{"positions": "learned", "tie_embeddings": true, "init_std_up": 0.0343, "lr": 0.0122, "schedule": "wsd", "batch_tokens": 131072, "train_tokens": 1279000000}
MLP neurons of a small language model. Each row is named by its layer, matrix (up: input weights) and neuron, and shows model dimensions 170-340. Each number is 500 + 50 x the weight over its row's rms, rounded and kept within 0 to 999. Numbers have three digits each.
A block is one neuron, or neurons of one layer that tend to fire together. Before each block is what it responds to, as a language model described it from the Wikipedia text at the highest values.

Last word piece finishing a multi-token proper name or number, such as brushfin-ch, Math-ieu, AR 2-91; sometimes suggest(s) after data evidence.
L5.up263:508469461409572498509515571501474544528588507530456481498399535426559357552522514437500404575472458448482482425524455524518516411457532525428442544426551583591480433468632501522543506564466459430463506539513413463526476536553536501463505550481561489510404535477485424429539585548606460471409577444571488537607541540489467496465482499543541582429437528462507449515497551538578536602471545411486355463428536497489480465557589495470505556500449543551516438392411503506521544509471549522459535475500447554468443449526
L5.up351:482494605407422489511493515515545494488535520462439472543609550563536473465375492471471494509553460507484435459584448505515440538543444528522485616591512521486535496426509452465362578550503494496495490460573445620536565499489518573554429402472465583480506503487426411442491528530525508440405534568464498461479577629510513534525498437528529437460543510542491518525584491453564489442605439496506456509571482564545466562625414527480444439525448438410526379487433406459470520409556558504494520452465529524388448530508
L5.up533:591463472478540425483563494399501398580555532443499506418438497574481524500458509434498536438474503528441481562505452550552480609518455509446433479520416474516530542550451519450537562498462520479454528411528468486428492457472462555568486531529483426458515459500564477490486492386493388377449476511510556453547539594434542438500561440514416518654482487527503582431485478494576536441448473370465534471500421554542526490483467452468507462471383424522570547607497571531530452466549503647521487432487380461590629520481
L5.up875:428430503473347633506564554520507476596391527406472447481468487430411422505470437481425465512511550539363498436555485483481460521575531525466458502536519577567553462473545418493508489591467459481519473398535532578497493437520493518493489488528529527471501464559510512519509509585510473465529483570538491454450460425581504380522564532455449527566461496515372462450580556511546466483362450507446475550529510525454448569512481493514407456502546499408480497557503548465584453511485471582518506555552502558532447500503
L5.up1369:540532497499459584530486544521436500467519499538510575488547483462566551481464418538518570488557484528489522510545458506510507449510398439395485488476483452523448534423487482457507423482471538474507589471463494418488482537591444533464453415489575556506458500523486607476496468506457481467497478505527545339341526472493508552499513437495482512434480553393592492451494489509521491495463572417580484565592498513500561435464556507508447487394526467468540570541487449349576523518518552566462493458491463470505527575439
L5.up1881:542431478386507517511472508403529575548474515389450445434460534466531482462531470464558601435454477505456441531450392449552417506535466518501475548541502537471546551541530520422562560561453550496515441471575504535486467613469444500446535448546492560518554414545567533558397482413488433493454553571411550520520569590430505512536538512532460504458399500572535543484364458532470457452391443496447500562557483527551463492558586444504461413490537546443504567573448517513431476529509549512459489588512503595414483445526
L5.up2230:515476551483453543458539495519506474570503446460459520516497413456555561468558454546537530540519492494444521511435499445498515587562419488457469443508540461621420560462469508419491426547421461474535524564517412454472443445484494502553493548480489548521495416516605412522320413545565375455521519494454576525411567608433529502489430505517494446524526429453546409453429428564466430535448493487536461533532487466557497580539534580572450490471525491491454475564557557571532493506462528585535517546461443578514456548474
L5.up2419:504452431518494542436488492544438473546479481528547448562572535521470458426433459446453441435493509542418477486461480408546479606446507494405511523522540464604536497481455446511456613527449541480495538429465560552437498468611542630518466497549478531475445503529502563500459484506564536414455501519389550471463471499454659440572548523591495469610419513539412518538544539555516520622485540469505594461503524459592503509508528540527385410445439421444450602452587494477604455572524492545483557479463475557439495434524

Tokens just before a head noun, mostly an adjective's final piece (refresh-ing take, coar-se serrations, p-ure love) and also "The" opening titles.
L5.up617:362370455454517483504510537460534556540567544417507451594542540438489582468506470510412482481489510637548457536502526580597517463487459508497467497438470503534429429548545514487543516480498473497534511501548507593463542586482512484500518437557582506432546488523542474497531457508513545464512484473464505422523476425466490411411621574421515494509453507482469494514354601524516492450495388506434549476519491377443454508473432491518477656576518412533535445485519476504534501467528452522524465449474488524425402524478
L5.up881:480493401566504490397538557479530447584479493425521619499542484521581487498525485484429380415471556459532501434619470601515492469470510510541448544592527492455437499543536543493398473543544496515480495511578541449505481556447483552411509520538452556525479549358427439473494533425573516401542398442556459512485520504433502502539376516595467448552429447421559510532466496518504476485491455603477508525489530493496529506503444511496488534442531527472581463510547489590400550494569521495529556497476601532544519543581
L5.up1081:485645522541471493561540533514451490483533437481450571439552469484416448408466526546595497418529529576495589479449406510423487557479484406480431452421519494487557459491556485543513558499601448535366467458495437411485496528457458503482473577503474578522481589480508482499551553498460419456479476464538508470573453500494477468471485505554589530530565515495468562464523518478515565528498545463509515536474524571522522554545447502528536473444496498468509462592567511523449477554459465563537455593549473479438534484511
L5.up1098:492474554460506439514545521483434413587408534572544408499502483466497455593463559492487521522505485413597428547587464489549398532473489571553466528471512557423503487494481505459480536456498507566500533509558646507526523525433476521413528544562554580505489400513635470501508495487590471518441446557499464508525549514585473549484505447576445551517517504500526472447391515501477596496474450566539502446536512501426450504544444554439534486448523515448604552472573402412462528493520547527497481576505426445553539573450
L5.up1574:494458454457515508555606599516513396473518497500508440534542570530599612553533515466598500449392541634558430545508465467460516622485485469471486521496540506511537527537544477530528542489620473532325536571533506440522562477474595509478514533538404540524495567509474480529541375576510508507445468496468512490447511529483464526406440557485569562450438557554417528503479429494570594534547524433428517489462468476552530520466486503514522512490473522540571545529467551506532494469519523529500528473485500510509419500489
L5.up1902:458451488527467503517448559481458440525512540506506507434581490488568500468549525596581405484478388479594520600492526532423482598519449510506538493472536537482467506517550401503580484489508507515456528490454438438536483485383553435475591453509443548453443613517503523475469403489562458395501484389503449456455464457532459504479524504455538454463545418474563529411328456534559482560572606500468496409473584493470450516588474516398536582421414441576554501528477471544530436548486519474519455570417537475548419554477
L5.up2341:559515443407597458488506542459582458517513553497480522530495622542555539511537464474472519434412407492476492552500576538469575549471530551511433525474516518477508511579486587473551510501468586555566569504494533508534506470392508368506529566565452472557499518435441521505475443544489453535545469465462513486528450472414432447506483451499519549542580502493476523595356438462497544528527504502486599451518531496544488525421493474491499520538526558522510505559518635552516555599567464505507568485445371468508412421481
L5.up2394:567457464461494505447511555439492487504537497546531465496505515530517582472429477557579496521482561445589460531535458551495542531478434426508510527523474561472479473467440388502495500499513506556483511461475444505537429474478531352511514470602487521447564472467540388508511497519504543415471407452532552395490476486436433544390480529501575579492495525463569497469458476516435490514497487443557388631471404512485502549454556537485550486449526497561579496505450494575553560447468461546432661420441469494533519490553

Final subword fragments that complete a person's surname or name, often in tables and lists, such as Cros-by, Carl-son, Cloon-ey.
L2.up152:500528491447518490445470485546536421552457456458558605520573461464489521471443571531521583579430518495501565539464493423493502534505486527477429601508437495636469486490548539484540520509527409580446493520547494417456474562574518438449515474499436567529458508514509548529481492603494504458499447449584546494522496493466552508485534542530535556524540570506531516499463513506433544556461540499396494631560490576470494475606524458493499510493505485519482567552445528496479585407516530441446516450535404544586503533537
L2.up1189:495486473585536558597376490477488502476439453414476587520539505570561538447522548469449492551567494529543464463413493587617548520579432528455517440541542549504493435456497465411444532569456473543506498465474491463438468540517536493473469472558406522462573508468606516538447547465478587396505431519467546479576425460419575415507571537467554467538468553531533501500551616496458401502506602512543598602495470517448508519474509535526478529461523506536512505571497365580523560506562530593501477475445528536483432481484
L2.up1542:526451467500509471535480503441464478580425503503501555436518521532494533476453578481583490484482437500539498526419482436504466516451473538446405453526507529529577429584450532439550514545499537567395561595473512407474510518570513532453602477424484461490438507467494539466420561496436518481597529528540547534566560500530533575519598534468517487511470483567480490564494509516532578605537544434451574615461491483401539484488555495518459437530444487484445524624504505594506491626600521490421408457414484529542448559555
L2.up2183:445493522484612474538537494488518512486483482533547566505493522473530494503475531535574524496437516415474510499461429477582509594537446518368491471476577510499504429478519457523481493433506531563537495492532549505520498550542460435468462517538399536453602510527490504529474509507477479560464487517533587552523435556467545548543483534410481509394501592539556510533517508452455439488516538474582504532549461492459488451476476491508523435385546489527543541528474476452390473519511518585470522476495474562505422477547

Quantity, degree and evaluative words that set up a judgment in prose, such as little, much, poor, extremely, good, pretty; copulas like is and was also fire, especially after there.
L3.up174:457458531475552537449504539474509499605508419544484506538430528511596536530515574387560456557400501526488614490609452532411542548542583530451442448468515508476470473555464419503556502481497509431475498507456513461535485522432447571486514492475483431539555496456449532550582508520552457539502559527484533440584457409450478464432464484500460464401599444544535477536433417462514521556457473477538533544425535452541439469500555536459494567536500487506456494534516482578529538526605541520453474604543449555530461456526
L3.up2552:497542554574448492572513521530492540474562363557509531511512412561583557464454524461493336468562421531429427481571527510528464541542544407509452522423442567522508577524525519487522430475462454482528534623566567567510466455528488494525435538474495546491495541431564521493479581537466520511501530489531499428534578484612511559572459556485589486453519500600501479589579563470457504531479518479491542550522447498512544520560475565508543522506571550552372431454492520538468491576599506568555538519427524470516450578568

Determiners and possessives opening a new clause's subject noun phrase after a conjunction or complementizer, such as if the, that his, most of.
L2.up67:523404480530503596547461441525494484539532459540465637498552487560438533536514572450611493511559469464502475511521505545512509479600503497495536624463645513434493435485468526540462489456546537428410546546474380593507535532508475487514531526490448453500563508538437543504508549536462469490448497432394410430545482534491481411419545535486547496512513520410472449409593548563507400448501528476439509534433576472444509521558460549462616519454523484356507493460424579497450506412431372566477524286533514450525513474523
L2.up1202:552473453496470419429498496500445426541629484509538562457450500537493460526513388447447542458432567487519500556542457571497505518413546528420484487543442583509523539524516539526493560502573523536537575528491612539574425381527522588479419497540495507405502502462551552519546504503524481513538538443489544501537470550472541432483543520570523475522457485522479540533599477498583445511458494423477460476560408468473454528538556464392444503455571531523449512492551586471448471489512454512457546463422535458480518538520
L2.up1596:506552506427491557521548473410434444647521467433508476445546531497571523486526493521516457471542563442432393590519461521477576541438565540465527523512577507396486481545356543480585484484501547571494555493550505469490538518517477606465482531404466449457562465482535495488471441527525520473525438504530568511516478573518544511426561591452519457472532387451473540531510499615584465474536527583559499521498432472484539463591469472423478477453516468495449546557520473453443500531571408450495505540408434444417380583460
L2.up2424:546502484515484501463524541455456489512474475497481532440471483521501486489560520480416543408453493377435448553473509589423396533530579472468560489546475526535537558573570532426509511608516520415548572490561541521521450458470507458482478453488585527472551513565619558559507435512470463578545503480431603504495469477539626458483449559432558480510532483452549454507458479481617451501406500495531481574470365592439507486498513428467452466479528574493592503567422472521485528502553539424473565385406514536487506491414

Auxiliary or main finite verb right after a sentence's subject noun or pronoun, mostly has/have/is/had, as in "the club has", "He has", "the quote is".
L2.up379:483530506459450460532542547526478515509522439641506521470448649468439534471410598519472449580594532428431549481483478494479531506583579496527509465532535564434504564431566595509544548415486450460590511404495565478471439450546551532462490614544530502436618480472512471443447423560551536518525541481499530506520541445537494455533507409507493564472452547506517579511469547550530482490535574504459521568469471564446562448606532489545519457531451492432545529483512520516584590521513502494553507475496467466423425486478
L2.up660:542549474457501508517477502556443494432457498516523547479470393466544527557571381457571515532505464547439457504414404543547481488468564558503571435433499530523374474560466579522541489432523494529517395553477454488559548559432476485407524512503487557438507510496560497419508623473512453470635557482481544493576429484541449437526506501566521509355450460502487495528456507462491487478455501511540555535520525543391546573538507521498411471567517514552436541532468513521494446555552495501521531495553546503540416474471
L2.up684:517440538541424523480483515498482475435430552567426519614517546489462501524513535450528541467537540469457434553520489465502536452493559388471438565556447497535457480520598533471498582434443512466481510492515480450531500450526543559521503493497481551480608519505527519451497536463487492570512599448508495507600465513462521512462473459517524460425516455520506580583513572506451528512445522461539552526518501491493489493442471556475537548429485561482535540526499583529569561516501531502434491506469465510605527475630
L2.up691:520610453428528509487536567528506538443420477508367472554490554484538485537461507512562491545419496476454507534535492440481398474458551457503528447554537440503452609570546481492499569463536527496457481464457496460512449472463467487447506529493430515498470527407495473497482416465528489559504522472501472494454463491524417449553527531560497516550510468605519549505434540485500506514559556407507626539570537528536435483513428575445464546568519488566466491564593483509615568627514442556536465553493525550471477475493

Copulas and degree words that open a predicate about the subject, such as is, was, became, more, less, and adverb endings like substantially.
L5.up3:416494487513428537426538440404590426572563525491433526523453583497517495571494427493553486501486486471476412522491487524518592547486518480559485493512418582460531487509501463371455400499466471487474490479425549614584429436508491488639481484491534461524426565547532484445420550506596541480544494554498531502440457543437551547534566426483493400469458529530554493526456530535476419489440443520386476443511548564536463566452554533604546508491516507441491520422597449543459515558487575560574515465490502501586433519550
L5.up253:569491557504566547384512508469491435566523518422498518559467549434506566468413535570516518486525509558453535530499505425556574562518565529497557521513473452453532584433459513458507452510416517498540414460543534570453476473480460552547483596538526493438460541490458513557432460491553504527544510583459480504535385470421591507571529489401552499520463552492402488517487511566551487499511447440462483558521549500529464531529510508436519565534454467472506514615518522490487436449454572611547492482445568420461484476482
L5.up521:500465509488545524430524512463603461553484564489497523558484438485518570520524394525559529476580552429454566625551533533468521490474497514485459533399434432504588598449356476464450411502569479503495520513533598404463451492551484539510493431479557526549432519495543494593555501480515550527648566550420523539530446525555439456625453516498477411426370537510464531554551457556472477489491486475587553503505537381617506483481462504514495487551453477440531531515473509622484575565496453501508484402470479507447548444460
L5.up1554:477430485498523545411533526532550567507538521429478488445530435501484476422457480489570439544563504392509528441519480528445460456503522551623467514478598495587534582495489473484504454538425448485569487510420470500468482469542480498564598478504514465554438527429484443501399511415555453497475523531461480418470437544603465432468456485442437467515430519502483567537482512538510445532485435487538559535475490461478547482492461403554431479515504487468425461510542481544528480571546495497533464421469526501469456510512
L5.up1595:490469544423457446530507458498557576520463570435557567439503536450495399462487561403498440520477493488484490453488569516529476526504552465427562589497490517542539460438453598522512454527485573542435585485514537428492483509460512597505517512489514493506454517559422537557477517462597425506536497519497509482540420505569662466492453418439493476527509503515525483566499494401391530467515446494483526471516478536515466483434486462550571557530418458457555479521397465561464471583442489461540380481509473514480511546535
L5.up2317:440511541478502490488555507485451553472459433480537531540446508472501498518443471425501447549527538566538555464622543533470584567551430428519432565394477552525445508492477544498587539511421557493495416469583552511497524500530550480470468474478434564488492454484442475579538516464457441446516494524472446506609550497521486607494544476494538468425513563506502508489452528397537530464527449533490520432551526488447458518488509483581484475571349557556519436492476423487492556418515483545525389550430449618552496570452
L5.up2401:487493626484501553525480539516587507553501567532531539416544430482466448640482410431464450441531401545544557553531479560520470471510576577493489571501520476568527482495397522472543492462493482462534634514545550517484544461475467467485520486422404465540513517480463491514463482472583424614520555439460450485560484489490449523469458576557526487497538544418445512511528445479554476509598506532437505501485444455445480508556576469523531418499496570490517505568456416587498382487473538498501509524481440550474495525536
L5.up2487:479474462367483461632511507519558504479548448541480501479475377537500501462543460571506546422512488584505459551459394504489474564530512468518516465492443479377457529489400514393561471529447504500418510566473428459488519473483417497535570493490467554583380511642468491445418383486496482513604512437443476617436473560518498468506529551502601462439401492551505544475436460552566427463457623543539539571515446480474506450572511565453535571500508496496430514512405526553541543527479556495507529460558521552426399521492

Final subword pieces that complete multi-token place names (Madagasc-ar, It-aly, Myan-mar, Bomb-ay), plus some sports team names (Celt-ics, Kn-icks).
L3.up285:459496474500536521587476378562499417564471542556522493516495521604536529486417455533568526509540477468459502426494574424604458463562440471428518528588506502466509486472487393367479566517453523540482507490522489555469456515522448608514543422488447559494518527499547431545556498430522543465483467475430564577510470507489646564488479535508486523514513596522574434421578575495460444557614506590459498455514623529478502516516506481609434441548499421430420512509527472528547462432529482541407505553440472500434365454446
L3.up1844:459527483570453559592566498514471474441557429561519543461432431627572471530531444424510438475472554591555479467473521515536497453472563482485556503518503465377604474528531563456582443504436525419474447459557548543556512465555514467568483482585445473531533417505433540543491442511514515596422451585545543533478600502516480464520470548489583499523480514511519455477498476422419566559544464514436562548481493476520506502557423406465503518459516459414502465446556581537425537496421452418488483532549425526354434471511

Copulas and role-assigning words linking a subject to its description, such as as after listed or described, and was, became, named.
L3.up877:459487467398461460518566478514544480587505511495562529494509537587460457467515574424611523455466490460567539502382571462412460507574488494482494590427490512484537500448444529443494452429419496519530455443511508500546485495416518515536444521554452489459528526421559581516579497462482462499511481496561533479499483543505570485550473518418450537528438547467449525484444482491572464527504541454433456444488505584468482659526480511536584399532449447472508447541530575519435497478511553515477564439492419504502491526503
L3.up1290:516473533393483424473493339539560550535565512450502558520564534503441488485381473512524540492555572524541446431462493603489517435430533456399508560460477505454474510425425454494553492454442524497542495532468504455473473504624490474459596531469470563513536465464576460577400443519516442486419523436505497598615439446559513462464501542510554508382503414450464521428534545483500496538395439481479497481560545508561426568541455512561547617498397497414482510491566454556507463538506490526546488509547505425511502475504